config.yaml
num_hidden_layers: 12
hidden_size: 320
num_attention_heads: 5
num_key_value_heads: 5
head_dim: 64
intermediate_size: 1280
vocab_size: 2321
hidden_act: "tanh_gelu"
norm: "layernorm"
norm_place: "pre"
norm_eps: 1e-05
positions: "learned"
qk_norm: false
attn_scale: 0.125
bias: "all"
tie_word_embeddings: true
parallel_block: false
init: "normal"
init_std_qkv: 0.0266
init_std_o: 0.00543
init_std_up: 0.0266
init_std_down: 0.00271
optimizer: "muon_variant"
learning_rate: 0.00837
beta1: 0.93
weight_decay: 0.027
lr_head: 0.00483
max_grad_norm: 0.5
warmup_steps: 200
schedule: "wsd"
decay_fraction: 0.638
decay_shape: "linear"
final_lr_fraction: 0.0
batch_tokens: 65536
max_seq_len: 256
doc_mask: false
z_loss: 0.0001
train_tokens: 411900000
max_steps: 6286
dataset: "wikipedia_en"
MLP neurons of a small language model. Each row is named by its layer, matrix (up: input weights) and neuron, and shows model dimensions 176-303. Each number is 50 + 10 x the weight over its row's rms, rounded and kept within 0 to 99.
Before each neuron's rows, "fires after" lists the tokens most often just before its 100 highest values on Wikipedia text that the model never trained on; "fires on" lists the tokens most often at its 100 highest values on Wikipedia text that the model never trained on. A number after a token or word is its count.

fires after: " l" 18, " L" 14, "0" 13, "1" 7, " c" 6
fires on: "." 23, "ie" 14, "°" 11, "er" 11, "os" 8, "oss" 7
L4.up420:60 34 49 56 55 54 30 46 49 42 42 31 61 70 50 52 58 50 42 44 39 72 61 72 55 27 36 48 50 27 38 69 45 57 55 44 31 66 57 38 59 43 49 41 56 49 51 68 44 39 49 67 73 41 53 46 41 55 43 48 47 50 43 60 69 51 42 30 59 63 51 61 42 46 48 59 46 49 38 61 51 55 49 57 57 45 58 63 68 67 44 39 53 54 47 54 44 53 55 68 44 42 46 38 39 65 50 38 43 44 52 37 47 51 52 45 48 29 49 41 34 63 41 43 52 45 52 57

fires after: " M" 18, " Y" 8, " J" 7, " Minister" 7, "A" 6, " O" 6
fires on: "l" 22, " sur" 17, "ur" 14, "at" 10, "ath" 9, "ak" 8
L2.up994:46 38 45 51 56 59 49 39 64 52 42 68 48 59 54 63 43 38 44 65 49 49 49 29 49 48 65 43 63 40 52 46 69 55 68 57 32 60 61 40 51 46 65 58 51 47 36 40 59 56 61 39 46 48 31 44 48 46 58 40 33 37 53 60 55 47 53 48 65 59 54 61 45 67 53 72 63 31 65 41 68 45 60 56 33 54 68 52 35 50 58 30 45 45 33 39 49 59 61 49 64 54 45 58 60 52 32 60 53 49 59 36 37 56 30 42 66 51 40 58 55 65 54 45 51 37 50 58

fires after: " B" 17, " D" 10, "St" 9, " b" 6, " F" 5, " d" 5
fires on: "ar" 25, " Mad" 10, "ob" 9, "ast" 8, "augh" 5
L2.up98:51 48 51 51 33 48 42 34 48 58 63 34 62 62 58 48 67 39 53 45 57 50 40 39 47 39 61 45 57 60 61 49 61 46 44 49 34 38 74 52 46 64 11 47 58 43 46 47 36 53 57 44 55 60 56 67 57 52 46 57 35 49 48 47 46 48 63 39 63 62 52 64 54 63 39 50 60 29 47 38 46 47 54 92 28 64 59 61 46 46 36 56 32 42 57 48 38 51 41 43 42 59 53 57 49 45 74 45 50 66 51 48 27 48 59 55 52 50 43 53 36 54 49 53 42 49 53 40

fires after: " L" 23, " \"" 16, " Br" 6, " J" 5, "h" 4
fires on: "A" 29, "or" 27, "'" 7, "ad" 5, "ife" 4, "ust" 4
L3.up27:44 30 41 46 56 37 45 36 58 55 63 41 50 50 60 55 60 58 47 67 60 55 54 36 41 45 44 54 68 59 44 49 50 58 50 56 56 31 53 51 66 60 50 50 40 48 52 28 40 61 48 51 63 45 48 52 51 49 57 67 36 34 50 31 41 61 39 61 61 43 57 43 55 70 37 47 49 42 49 41 36 33 49 32 43 50 50 41 34 62 52 50 55 54 21 57 48 40 51 43 56 51 44 41 65 62 66 65 52 51 48 56 63 40 53 49 43 64 54 69 48 48 21 40 55 57 38 47

fires after: "le" 25, " O" 8, "e" 8, "o" 7, " whe" 6
fires on: "el" 18, "id" 12, "ver" 11, "ster" 6, "p" 6, "ase" 4
L4.up647:63 45 49 48 23 69 59 64 43 56 49 65 34 41 38 46 49 47 63 41 42 53 50 50 53 58 41 56 41 51 66 45 48 55 48 43 60 43 42 55 64 52 52 47 61 57 66 57 47 45 51 41 57 55 46 47 54 60 50 52 43 26 50 45 74 63 67 48 58 53 32 38 53 58 49 48 62 70 41 28 51 49 45 59 52 49 53 46 64 65 59 63 43 67 50 38 59 69 36 45 43 42 68 60 53 57 45 42 49 54 40 49 47 31 53 64 47 64 39 53 59 43 53 52 61 34 42 50

fires after: " f" 15, " m" 15, "-" 9, "f" 8, " F" 7, " p" 4
fires on: "rom" 15, "le" 14, "ig" 11, "pl" 9, "ount" 8, "all" 6
L2.up701:51 45 58 61 34 48 49 40 52 56 66 60 47 37 34 59 38 44 60 50 60 52 48 40 51 51 45 63 54 35 46 52 49 40 68 53 64 45 49 78 62 62 62 51 42 38 51 45 71 63 59 68 57 56 64 46 59 44 33 56 58 41 71 50 71 65 66 45 51 45 46 52 50 50 31 51 33 44 66 46 53 46 44 48 49 52 31 50 30 57 63 38 52 71 48 48 58 57 48 52 45 53 45 66 50 64 49 67 45 39 53 67 39 36 45 58 61 64 61 36 63 53 44 50 39 34 46 46

fires after: " M" 25, " R" 14, " B" 9, "ew" 8, " m" 8, "M" 6
fires on: "id" 23, "ad" 20, "at" 19, "ish" 8, "ach" 7, "umb" 7
L2.up23:48 50 43 44 47 58 44 43 63 49 60 68 42 53 46 59 43 57 57 55 63 71 36 43 62 43 58 47 51 45 59 61 56 74 55 34 58 53 70 50 48 52 57 37 36 49 61 46 27 54 39 33 38 30 48 52 51 48 46 51 47 49 43 57 51 72 56 57 54 64 26 45 55 58 35 68 47 42 49 61 67 51 54 46 49 42 48 49 49 61 72 37 53 62 52 55 55 63 49 52 52 46 61 24 76 47 24 66 44 38 56 54 41 49 47 53 45 46 45 60 48 57 45 24 47 40 51 50

fires after: " |" 30, "|" 14, "On" 6, " on" 5
fires on: " " 74, " =\n\n" 4
L9.up332:39 53 35 28 50 72 48 70 44 40 61 54 37 54 47 56 55 56 62 58 49 24 55 48 43 66 63 45 44 50 40 51 50 53 55 58 39 55 56 56 44 45 56 22 59 42 69 56 74 51 67 53 61 63 68 48 63 56 50 46 44 37 48 55 35 59 49 51 52 43 56 50 46 49 54 49 56 44 55 42 25 44 51 43 58 44 61 72 52 50 36 46 48 31 38 50 35 60 53 56 54 51 62 46 51 43 71 47 43 41 50 50 53 41 50 33 42 61 56 56 59 46 49 50 45 51 40 42

fires after: " (" 35, " \"" 16, "'" 6, "/" 5, "\n\n" 5, "===" 4
fires on: "d" 19, "D" 14, "ly" 12, "p" 11
L2.up670:50 50 46 51 30 46 42 44 51 55 67 62 39 57 46 62 62 69 65 41 37 43 50 63 57 46 47 54 60 47 52 61 39 55 34 42 50 53 57 43 51 44 31 54 46 42 55 55 62 58 50 44 52 62 66 50 48 50 49 63 39 43 46 65 63 46 25 43 58 65 43 62 51 62 54 39 42 48 53 48 47 53 63 55 40 29 47 62 62 53 43 50 51 61 31 47 51 59 52 64 47 52 55 41 34 41 55 55 44 48 63 50 34 58 46 46 56 52 46 33 36 49 45 39 41 53 35 51

fires after: " G" 15, " F" 9, "g" 8, "ll" 8, "el" 7, "ar" 6
fires on: "ent" 15, "eb" 14, "and" 14, "ort" 10, "ino" 8, "er" 8
L3.up1006:26 40 60 46 46 49 35 50 74 59 35 51 51 68 53 69 54 42 60 49 56 61 49 39 47 65 41 61 65 54 54 58 48 54 47 57 51 38 43 68 59 48 47 62 51 47 44 39 53 51 42 45 30 49 58 44 50 42 69 56 67 48 66 40 29 55 53 65 39 55 50 50 67 39 40 76 54 25 54 62 56 46 42 56 61 47 58 62 58 43 58 47 56 72 19 50 61 33 67 54 52 55 63 51 63 59 58 59 45 55 51 46 41 44 41 36 47 48 54 59 55 42 49 58 49 58 42 36

fires after: " E" 18, " e" 12, "E" 11, "A" 6, " O" 6
fires on: "ach" 12, "t" 12, "r" 12, "y" 11, "p" 8, "n" 7
L3.up374:56 53 64 58 71 53 61 63 50 36 63 63 42 47 63 67 51 25 64 51 52 48 63 48 46 61 42 47 34 50 42 42 45 61 43 55 68 46 34 48 59 44 57 46 42 47 25 40 65 53 38 48 51 48 49 50 37 43 53 58 47 54 42 66 56 70 35 48 62 66 50 41 49 60 50 25 54 29 66 38 45 52 58 59 33 59 77 42 54 59 54 47 54 48 59 67 48 52 44 56 48 47 40 57 70 58 48 60 74 45 52 55 50 41 47 42 52 27 45 53 41 36 61 54 61 42 44 51

fires after: " R" 27, "ian" 7, " J" 7, " se" 6, " Le" 5
fires on: "g" 21, "ob" 20, "e" 10, "in" 8, "en" 5, "ib" 4
L2.up666:33 37 46 54 46 45 29 41 48 58 51 65 52 43 52 47 54 43 67 61 68 38 52 51 60 56 35 41 56 63 30 50 40 53 44 53 47 44 57 30 53 72 68 42 59 48 44 53 53 41 44 42 47 57 29 65 60 46 52 44 51 52 70 45 50 49 54 67 51 48 57 53 70 53 67 57 47 67 62 63 43 49 56 46 47 61 52 46 44 42 51 40 41 28 59 53 57 59 53 60 57 55 50 57 39 27 56 43 62 57 31 55 50 33 48 49 51 46 58 46 48 50 53 56 39 53 45 59

fires after: " |" 42, " " 17, ";" 11, "," 7, "-" 5
fires on: " " 49, "0" 9, "4" 5, "qu" 4, " ." 4
L7.up1241:43 66 34 44 55 53 56 54 46 66 45 59 24 45 39 58 47 44 47 49 50 58 58 41 49 58 38 32 34 59 59 61 46 53 62 43 11 25 43 53 37 59 56 57 48 56 46 53 43 55 69 55 59 47 52 53 59 57 50 47 55 48 44 47 45 52 30 61 38 50 58 59 41 47 55 39 62 40 36 41 48 50 51 31 56 52 44 52 55 70 53 47 61 67 63 44 52 50 57 51 41 77 64 59 40 59 65 26 46 79 36 55 55 60 42 52 52 50 60 69 50 62 49 44 57 38 53 41

fires after: " g" 24, " T" 18, " th" 8, " kn" 7, " Th" 4
fires on: "et" 16, "row" 13, "ow" 12, "em" 12
L2.up1217:40 63 57 50 48 50 55 18 62 43 59 45 71 57 49 48 45 45 59 31 47 62 41 58 50 52 50 52 49 39 55 66 39 67 65 46 55 56 34 48 43 44 60 39 57 59 71 42 39 48 52 47 44 52 49 45 58 68 61 49 40 37 64 60 51 51 43 55 57 58 57 45 49 33 31 57 48 48 46 63 38 57 44 57 67 41 55 46 25 43 47 47 62 53 38 41 32 37 37 59 57 63 39 58 48 58 35 40 59 43 57 49 51 59 49 54 60 43 59 45 40 51 50 40 73 31 58 54

fires after: " " 41, " on" 13, "ed" 5, "On" 5, ":" 4
fires on: " " 22, " in" 16, " on" 6, ":" 5, "3" 4, "5" 4
L7.up1054:39 52 31 41 52 62 58 55 66 40 61 60 52 39 35 52 44 47 72 59 37 60 45 61 35 72 47 60 44 33 36 50 31 52 36 51 46 62 51 50 39 41 42 27 67 40 65 55 57 46 51 45 50 51 46 46 45 32 51 53 59 59 41 37 61 60 27 58 42 53 65 41 58 65 63 62 40 58 46 57 62 37 54 50 40 42 57 55 39 42 49 45 54 31 32 48 61 57 58 40 35 56 52 32 63 44 47 35 50 47 60 51 43 48 55 45 42 42 48 41 60 57 45 49 48 54 57 54

fires after: " f" 24, " F" 8, "im" 7, "ort" 6, "1" 5, " L" 5
fires on: "ree" 10, "u" 10, "ull" 8, "st" 8, "ed" 7, "ited" 7
L4.up963:50 44 62 33 54 55 47 42 57 55 51 62 45 50 51 45 70 45 74 33 60 45 52 45 59 57 56 53 45 63 40 36 49 39 48 61 34 66 65 49 37 47 41 45 64 47 42 63 40 42 26 71 54 52 47 65 36 65 50 49 33 45 44 44 46 53 41 50 28 53 54 56 52 62 41 51 51 53 39 62 32 31 45 70 60 58 54 59 55 39 56 45 63 59 47 52 54 49 55 49 44 42 49 59 48 51 58 32 58 53 38 56 35 46 31 58 46 60 57 53 42 29 52 59 50 62 37 53

fires after: ".\n\n" 58, " vers" 9, "ar" 7, " tem" 4, "\".\n\n" 4, " |\n\n" 4
fires on: "==" 71, "ion" 10, "ter" 10, "por" 4
L2.up946:52 44 76 57 47 32 50 39 66 46 50 48 55 45 45 43 62 60 47 29 64 33 45 55 47 48 53 55 53 72 35 37 45 48 45 49 50 53 37 49 47 39 52 50 57 41 54 31 53 40 36 51 44 50 56 45 43 47 46 38 44 67 49 35 55 50 44 33 35 62 46 63 54 54 59 45 45 49 52 57 56 35 45 51 53 31 47 44 48 64 78 65 53 53 44 48 53 55 80 40 54 57 53 55 54 29 45 49 55 48 41 49 49 53 48 43 50 39 55 54 25 43 46 50 54 54 57 47

fires after: " Ch" 45, " ch" 8, " T" 6, " c" 5, "Ch" 4
fires on: "ic" 17, "ines" 14, "ant" 10, "um" 7, "i" 6, "a" 5
L3.up1279:23 57 62 58 47 54 62 57 34 62 41 48 51 53 56 52 45 72 29 43 55 64 66 37 71 44 57 64 57 55 52 55 54 58 47 33 43 45 39 41 52 62 34 62 51 51 54 53 57 34 59 56 53 62 47 50 58 42 58 68 44 60 38 55 43 33 51 41 45 44 62 57 49 75 60 62 55 64 49 34 34 51 56 39 49 32 47 59 37 45 61 41 50 51 48 58 32 53 47 61 38 41 37 48 49 48 40 55 49 54 61 60 37 33 48 42 57 53 56 42 59 56 53 36 64 53 63 62

fires after: " |" 35, " sc" 6, " Res" 6, "qu" 5
fires on: " " 34, "al" 12, "ore" 9, "ult" 6, "ad" 5
L4.up584:43 49 41 66 56 62 51 41 37 53 42 39 56 51 30 55 52 44 53 54 44 59 56 58 49 55 41 49 67 51 45 36 48 39 52 54 56 54 55 48 48 59 54 35 52 48 42 58 61 57 38 55 47 37 47 48 52 61 63 40 62 57 50 45 49 61 63 64 54 55 67 46 39 57 58 59 50 40 70 72 38 49 59 45 51 42 37 60 39 33 37 44 60 58 51 45 56 76 45 52 68 55 51 49 46 46 56 42 42 47 40 52 51 51 47 40 56 52 42 38 46 43 53 42 37 50 46 67

fires after: " |" 30, "0" 14, " E" 7, " e" 7, " Cal" 6, "al" 5
fires on: " " 33, "y" 13, "t" 13, "est" 8, "s" 7
L3.up749:50 57 63 48 62 62 55 49 49 49 45 49 60 65 34 60 64 40 49 45 52 57 52 52 61 51 40 32 48 61 57 47 49 40 47 58 58 52 60 37 36 61 64 33 57 56 51 40 41 39 46 35 50 39 51 55 37 42 43 45 49 48 72 52 51 43 51 33 68 57 49 67 56 51 44 51 68 43 55 53 37 57 37 38 43 61 39 64 50 72 44 52 47 49 63 66 46 46 36 51 42 50 46 53 45 51 56 52 62 71 31 42 64 49 40 42 70 43 36 51 57 44 49 52 54 62 48 57

fires after: " J" 23, " L" 10, " r" 5, " R" 5, "R" 4, "enn" 4
fires on: "es" 17, " Jo" 10, "'" 8, "ian" 7, "al" 7, "ing" 6
L3.up631:61 49 71 50 64 57 42 36 30 51 58 63 43 51 50 40 45 62 35 51 62 37 38 58 66 65 68 66 60 48 46 43 58 64 55 46 67 57 61 29 44 60 62 39 55 33 53 46 64 46 59 48 39 58 45 41 51 43 67 54 51 53 50 73 50 56 58 53 48 46 46 54 44 56 67 46 54 38 64 62 56 44 46 53 40 47 51 46 41 58 39 61 55 45 57 45 37 65 66 59 51 50 39 40 52 36 66 52 10 56 58 47 28 46 53 48 46 52 47 54 58 49 31 55 30 39 52 65

fires after: " B" 15, "ourn" 13, "B" 9, " m" 9, " Ch" 7
fires on: "ic" 17, "al" 10, "ilitary" 10, "us" 8, "ir" 7
L3.up1022:37 40 52 50 72 56 38 59 52 38 61 48 40 42 49 62 25 69 54 41 62 69 51 46 53 38 69 66 59 58 51 40 55 32 49 52 38 46 64 48 44 38 36 35 52 52 52 42 47 41 47 38 60 54 51 53 53 42 45 52 54 63 68 64 27 43 43 43 52 70 43 25 49 48 50 49 34 50 44 50 28 60 48 45 40 39 56 28 50 49 52 45 56 54 48 68 47 50 59 41 49 39 52 38 37 54 44 73 44 48 66 45 37 41 51 67 32 53 49 71 57 57 46 62 58 50 51 43

fires after: "-" 11, " wh" 10, " H" 10, " app" 8, " sh" 7, " re" 4
fires on: "e" 15, "a" 15, "re" 9, "ast" 9, "om" 5, "ist" 5
L2.up1279:54 48 67 55 47 46 45 47 45 43 60 38 40 44 68 52 57 53 47 54 36 57 40 49 52 62 53 43 45 65 55 59 59 49 60 44 43 39 46 70 68 44 50 56 45 60 46 44 54 41 55 54 58 40 54 46 50 63 63 72 48 44 58 41 47 43 43 60 62 49 56 35 54 45 39 64 57 48 29 71 60 43 52 46 45 42 60 42 39 53 51 52 52 62 48 48 38 54 51 62 38 58 47 42 39 40 33 51 60 51 57 55 58 48 55 45 43 47 45 76 64 43 53 46 41 65 70 49

fires after: " m" 20, " M" 17, " h" 7, " p" 7, " " 6, " Res" 6
fires on: "ult" 20, "or" 15, "ts" 6, "y" 6, "at" 6, "ress" 6
L2.up79:49 38 47 52 60 44 45 48 43 40 45 59 58 47 44 45 42 45 37 48 49 40 52 57 55 58 59 55 69 36 41 49 46 41 48 68 48 63 55 58 42 40 48 34 56 61 54 44 52 50 49 31 51 22 26 50 32 47 56 56 37 35 55 36 65 63 54 49 37 54 60 47 62 66 44 59 47 60 54 46 40 50 40 49 27 60 51 63 47 47 44 33 40 45 43 74 56 66 62 47 44 58 46 59 32 31 74 59 41 42 41 42 51 56 43 42 41 57 62 47 60 55 53 46 56 46 48 61

fires after: " Ch" 33, " p" 7, "-" 6, " " 5, " s" 5
fires on: "ic" 23, "q" 13, "ark" 6, "ines" 6, "ile" 5, " •" 5
L2.up409:59 50 59 54 50 37 53 42 65 64 45 52 58 59 37 27 63 54 45 44 48 46 58 52 46 41 53 58 63 63 48 63 47 42 54 47 35 55 57 60 60 52 43 45 64 51 31 49 55 45 42 51 53 48 37 46 60 42 50 66 59 54 59 52 43 55 29 54 42 50 64 38 54 51 50 59 61 48 50 71 35 67 37 76 46 37 69 47 46 30 42 57 55 45 58 47 57 53 65 44 24 41 60 36 45 40 45 54 43 45 51 47 33 53 51 48 62 33 49 58 53 30 48 54 44 55 41 47

fires after: " M" 38, " m" 13, " t" 11, " T" 4, " h" 4, " " 4
fires on: "em" 21, "ell" 12, "el" 11, "ele" 8, "useum" 8
L3.up229:51 41 51 67 51 51 71 48 39 48 42 42 72 47 56 60 50 49 52 48 70 38 35 52 57 37 51 36 74 28 29 53 47 53 64 61 49 59 62 52 58 55 62 40 41 50 51 68 59 46 51 46 49 41 47 33 51 32 48 47 60 53 60 51 63 46 46 31 56 61 52 71 35 52 33 54 56 30 45 60 36 38 39 42 43 46 52 31 34 43 76 34 44 54 49 55 64 60 45 71 46 42 58 48 62 45 52 75 49 75 48 27 42 46 52 52 49 58 57 47 50 57 47 48 47 71 55 48

fires after: "b" 17, "st" 9, " f" 7, " inst" 7, " mod" 6, "od" 5
fires on: "r" 23, "ol" 11, "ern" 8, "iv" 8, "ic" 8, "arm" 7
L3.up1049:46 34 53 42 45 54 56 53 53 59 63 41 50 47 60 35 52 46 51 27 67 67 52 44 50 64 55 38 48 52 36 51 52 47 54 53 43 49 46 50 45 61 34 54 53 46 50 38 49 58 52 25 38 42 41 31 58 64 53 52 53 33 39 45 45 69 44 44 48 52 50 37 64 44 52 33 59 73 48 46 35 54 58 50 58 56 52 58 47 53 58 43 44 60 37 67 37 51 56 38 50 57 55 48 55 55 31 49 30 24 39 32 58 35 53 48 54 61 37 51 53 50 46 45 52 67 35 45

fires after: " G" 18, " N" 16, " P" 10, " S" 9, " n" 7, " d" 7
fires on: "eb" 15, "ep" 14, "eg" 9, "iz" 7, "iv" 6
L2.up73:63 44 53 33 56 51 63 40 43 38 43 51 58 69 53 45 44 49 59 51 50 46 57 67 34 68 64 61 51 54 45 27 39 49 59 57 54 42 26 50 33 53 47 39 52 50 40 42 59 59 69 66 51 37 63 55 43 59 66 52 56 45 36 52 34 54 51 53 46 61 58 61 55 55 53 65 71 50 54 34 42 52 46 48 67 56 49 67 46 34 50 50 58 47 49 64 62 51 51 74 38 66 33 45 57 61 55 65 50 49 44 48 46 51 52 48 56 50 43 67 44 61 46 42 59 45 49 33

fires after: " (" 29, "-" 17, " \"" 9, "(" 6, ".\n\n" 5, "==\n" 4
fires on: "E" 18, "U" 17, "F" 16, "g" 10, "s" 5, "h" 4
L2.up1012:42 51 37 58 36 52 47 49 57 41 75 42 49 51 48 45 46 61 42 42 68 47 46 59 35 52 49 41 53 68 56 44 43 45 57 38 47 32 48 64 42 75 54 54 31 45 31 47 55 63 56 49 82 51 57 50 38 52 48 58 48 54 56 48 49 45 43 41 52 52 54 52 48 46 52 40 50 43 59 63 40 65 37 53 55 48 42 46 39 49 46 65 69 64 50 55 56 47 54 65 38 64 40 47 45 46 48 48 61 57 57 47 52 59 62 30 51 53 48 41 36 34 30 47 30 35 54 88

fires after: " def" 16, " cons" 12, "f" 10, "v" 9, " ev" 9, " inv" 7
fires on: "end" 12, "est" 9, "e" 9, "ist" 8, "id" 8, "an" 7
L3.up343:31 61 57 39 25 43 56 39 29 47 57 66 58 65 49 50 42 47 31 53 35 44 50 54 48 72 53 57 54 44 51 43 46 52 57 41 42 34 50 52 35 44 57 58 58 49 55 45 54 40 42 46 45 40 63 48 61 44 40 58 47 53 63 31 45 53 57 68 46 48 53 39 37 45 41 33 38 45 55 41 36 51 35 40 54 71 52 63 55 58 40 57 28 65 57 52 57 39 55 39 54 47 45 45 49 42 35 29 38 39 28 40 31 65 45 65 38 56 53 38 50 60 38 64 43 36 42 46

fires after: "ad" 16, "em" 11, " Qu" 8, " s" 8, " pr" 7, "r" 6
fires on: "ron" 14, "ple" 10, "we" 9, "ac" 8, "act" 7, "in" 7
L4.up132:48 63 71 65 39 63 64 57 43 44 34 34 64 39 42 54 43 40 46 54 45 49 49 67 61 52 54 40 58 66 38 63 58 56 42 57 44 38 54 45 54 38 46 46 69 54 49 46 71 49 54 38 47 30 54 51 75 57 40 56 69 60 48 44 43 60 52 59 58 54 54 43 58 45 38 66 34 54 64 33 58 48 67 60 55 49 63 36 52 56 41 58 42 45 43 62 49 55 47 39 49 61 50 45 36 26 46 43 46 51 38 57 47 46 40 73 50 46 46 47 67 68 50 52 54 60 34 42

fires after: " B" 19, " F" 10, "sc" 7, " P" 6, "st" 5, "che" 5
fires on: "ost" 19, "ore" 11, "ow" 10, "ch" 6, "w" 5, "ot" 5
L3.up1142:50 67 51 44 58 54 57 53 46 67 62 45 46 38 47 50 70 50 44 42 31 51 67 55 52 43 55 57 41 40 33 43 50 45 46 50 56 46 51 56 52 71 54 47 45 52 47 32 30 55 43 38 47 50 45 48 38 59 63 25 50 26 43 50 58 58 46 60 60 54 60 75 46 41 35 36 58 47 58 52 61 37 49 38 47 56 71 65 51 58 48 57 55 62 50 50 58 43 49 51 67 42 47 63 44 64 49 40 50 57 33 48 48 45 50 52 43 62 47 36 62 67 34 56 45 48 75 40

fires after: " to" 18, " de" 17, "l" 12, " d" 12, " l" 7, "us" 7
fires on: "g" 23, "iam" 14, "w" 10, "in" 10, "ion" 7, "z" 6
L3.up1056:49 63 55 43 41 59 39 61 54 40 32 53 50 36 59 61 52 41 54 53 63 57 70 59 44 47 56 51 62 60 41 49 50 44 53 50 59 72 57 43 77 44 57 57 57 47 27 44 59 52 52 59 49 45 57 51 46 60 21 45 26 42 54 56 44 53 50 44 50 38 57 55 50 30 62 35 55 33 61 53 61 37 51 49 44 62 54 46 49 33 45 46 56 52 43 65 53 56 49 30 48 56 38 45 56 63 45 47 46 57 56 55 43 50 39 52 34 50 38 60 22 55 44 52 57 49 60 60

fires after: " " 24, " j" 18, " e" 9, " f" 7, " n" 6, "," 6
fires on: "ight" 23, "ud" 14, "12" 7, "un" 7, " col" 7, "000" 4
L2.up370:63 44 31 49 64 61 28 51 51 55 29 44 50 49 61 36 56 36 57 42 42 48 56 43 68 27 45 58 51 63 59 55 61 62 55 34 44 64 59 48 50 58 44 37 62 43 43 47 41 46 60 56 63 46 45 60 59 43 44 56 44 56 36 32 60 61 36 42 32 56 44 66 54 62 53 63 72 46 73 57 55 62 52 60 60 49 36 43 63 54 48 49 71 43 50 34 37 37 47 46 46 33 39 58 51 48 50 71 53 61 65 52 44 37 31 46 46 57 46 42 53 61 52 71 62 37 31 59

fires after: " R" 18, " W" 9, " M" 8, "st" 6, " B" 5, " r" 5
fires on: "ail" 16, "is" 9, "ib" 8, " Sup" 7, " New" 6, "inn" 6
L3.up583:58 53 54 58 42 58 44 45 41 65 59 52 57 62 42 52 57 57 65 47 38 49 67 67 47 63 67 57 60 45 64 32 41 62 38 64 23 67 62 52 29 29 56 64 40 58 48 63 34 61 50 54 56 46 29 45 53 42 58 47 54 43 48 68 53 52 32 31 59 57 38 39 52 54 47 47 38 50 50 58 40 48 65 55 53 46 53 58 42 71 51 36 67 42 35 53 56 48 34 53 50 37 48 41 40 41 38 58 42 32 64 53 31 45 54 62 50 57 43 43 60 53 53 62 51 46 49 49

fires after: " B" 32, " M" 8, " comp" 7, " the" 7, "==" 5
fires on: "os" 15, "as" 13, "ost" 10, "umb" 7, "P" 6, "i" 6
L3.up154:55 47 56 61 33 56 44 60 48 61 71 51 40 61 54 62 21 49 51 50 31 37 50 61 51 48 49 25 26 61 62 47 61 54 64 44 42 51 44 60 50 50 47 44 40 70 43 42 41 48 53 26 44 63 53 44 51 71 59 43 48 60 42 55 58 55 22 48 47 50 42 49 55 66 50 47 48 42 53 51 47 42 55 43 29 52 46 43 51 40 55 54 56 54 66 75 37 54 59 67 62 58 56 53 72 66 40 49 62 48 32 41 50 37 46 59 58 50 54 45 68 39 42 59 42 45 54 48

fires after: " Ch" 33, " Char" 8, "ar" 7, " ch" 7, "Ch" 7
fires on: "ic" 17, "al" 11, "amp" 9, "l" 7, "en" 6, "c" 6
L4.up318:35 37 42 65 52 47 42 46 36 25 51 53 59 41 49 54 29 43 56 53 36 56 68 45 63 60 65 51 58 49 51 44 63 34 59 39 41 45 45 28 41 52 39 48 58 52 54 39 58 55 53 54 54 47 57 44 59 33 48 71 56 59 52 62 53 37 56 57 52 48 94 72 38 58 63 51 75 42 55 52 53 34 54 50 49 48 54 30 52 63 56 61 57 50 45 50 38 46 60 64 53 37 47 52 54 43 46 62 44 56 55 34 64 63 65 43 52 60 83 34 55 58 57 54 63 63 44 60

fires after: " N" 28, " T" 17, " J" 11, " Y" 11, " M" 8, " K" 6
fires on: "a" 32, "at" 14, "h" 7, "al" 5
L2.up741:54 59 51 45 74 37 55 68 44 45 24 57 70 49 45 65 50 55 42 57 78 36 42 44 62 49 61 48 14 44 61 50 52 48 46 29 45 63 61 53 40 50 64 37 49 42 49 64 59 54 60 40 59 42 43 47 60 59 44 54 38 52 43 55 58 59 65 63 45 41 53 53 50 48 52 56 54 58 48 36 51 47 48 41 62 41 60 47 47 44 35 46 57 50 29 47 52 55 64 61 55 53 41 66 64 47 57 68 37 65 48 44 55 40 41 53 64 45 55 55 40 36 50 46 56 45 58 20

fires after: "qu" 15, " Nav" 13, " equ" 10, "av" 7, "em" 7, " comm" 7
fires on: "ad" 20, "al" 20, "y" 18, "and" 9, "ers" 6, "ip" 6
L4.up1189:43 59 50 49 43 60 25 53 54 46 50 31 43 64 51 52 46 55 55 39 54 46 49 77 43 61 55 68 53 44 59 42 60 49 49 55 39 48 61 49 59 62 53 37 54 42 49 40 71 37 60 50 53 42 48 31 45 46 34 44 63 41 43 63 49 74 28 56 38 60 61 40 54 67 50 60 54 27 51 57 49 62 49 49 64 56 41 65 47 46 38 39 45 68 55 47 42 47 37 42 56 57 54 40 39 25 44 50 54 67 44 40 43 41 45 59 52 58 56 44 37 65 38 63 52 52 39 56

fires after: " N" 16, " J" 12, " T" 10, " L" 7, "ist" 6, " G" 6
fires on: "an" 32, "al" 11, "ian" 10, "in" 10, "k" 4
L3.up813:37 46 64 46 56 49 64 51 52 66 56 56 50 45 45 18 41 42 55 48 61 49 57 48 57 47 37 58 63 58 38 52 35 45 55 31 50 45 53 36 48 60 45 50 66 36 51 43 73 34 46 55 45 55 48 59 72 58 41 41 48 44 54 60 42 57 48 56 61 50 46 54 53 56 58 62 42 39 54 61 55 39 56 49 49 33 61 46 40 49 55 56 63 84 39 61 51 46 50 56 39 43 39 50 41 41 63 49 50 39 33 44 30 50 37 61 41 41 46 62 44 63 39 45 58 55 54 58

fires after: " p" 14, "b" 9, "p" 8, " P" 7, " B" 6, "th" 6
fires on: "ast" 20, "p" 12, "t" 10, "y" 7, "resent" 6, "rop" 6
L4.up74:59 54 57 38 43 55 30 38 58 49 57 33 58 42 54 46 52 57 40 62 47 49 80 67 49 43 65 52 49 49 47 55 58 41 48 35 63 41 42 54 51 60 52 45 52 65 60 48 55 62 50 27 65 54 66 46 39 59 46 61 58 57 46 80 58 36 56 45 52 42 40 32 39 45 61 59 50 65 39 38 31 52 52 61 54 61 52 33 60 43 45 48 51 61 55 43 42 57 47 66 39 39 54 46 38 61 59 47 54 46 50 72 31 52 52 60 57 60 46 51 59 53 46 60 48 52 53 57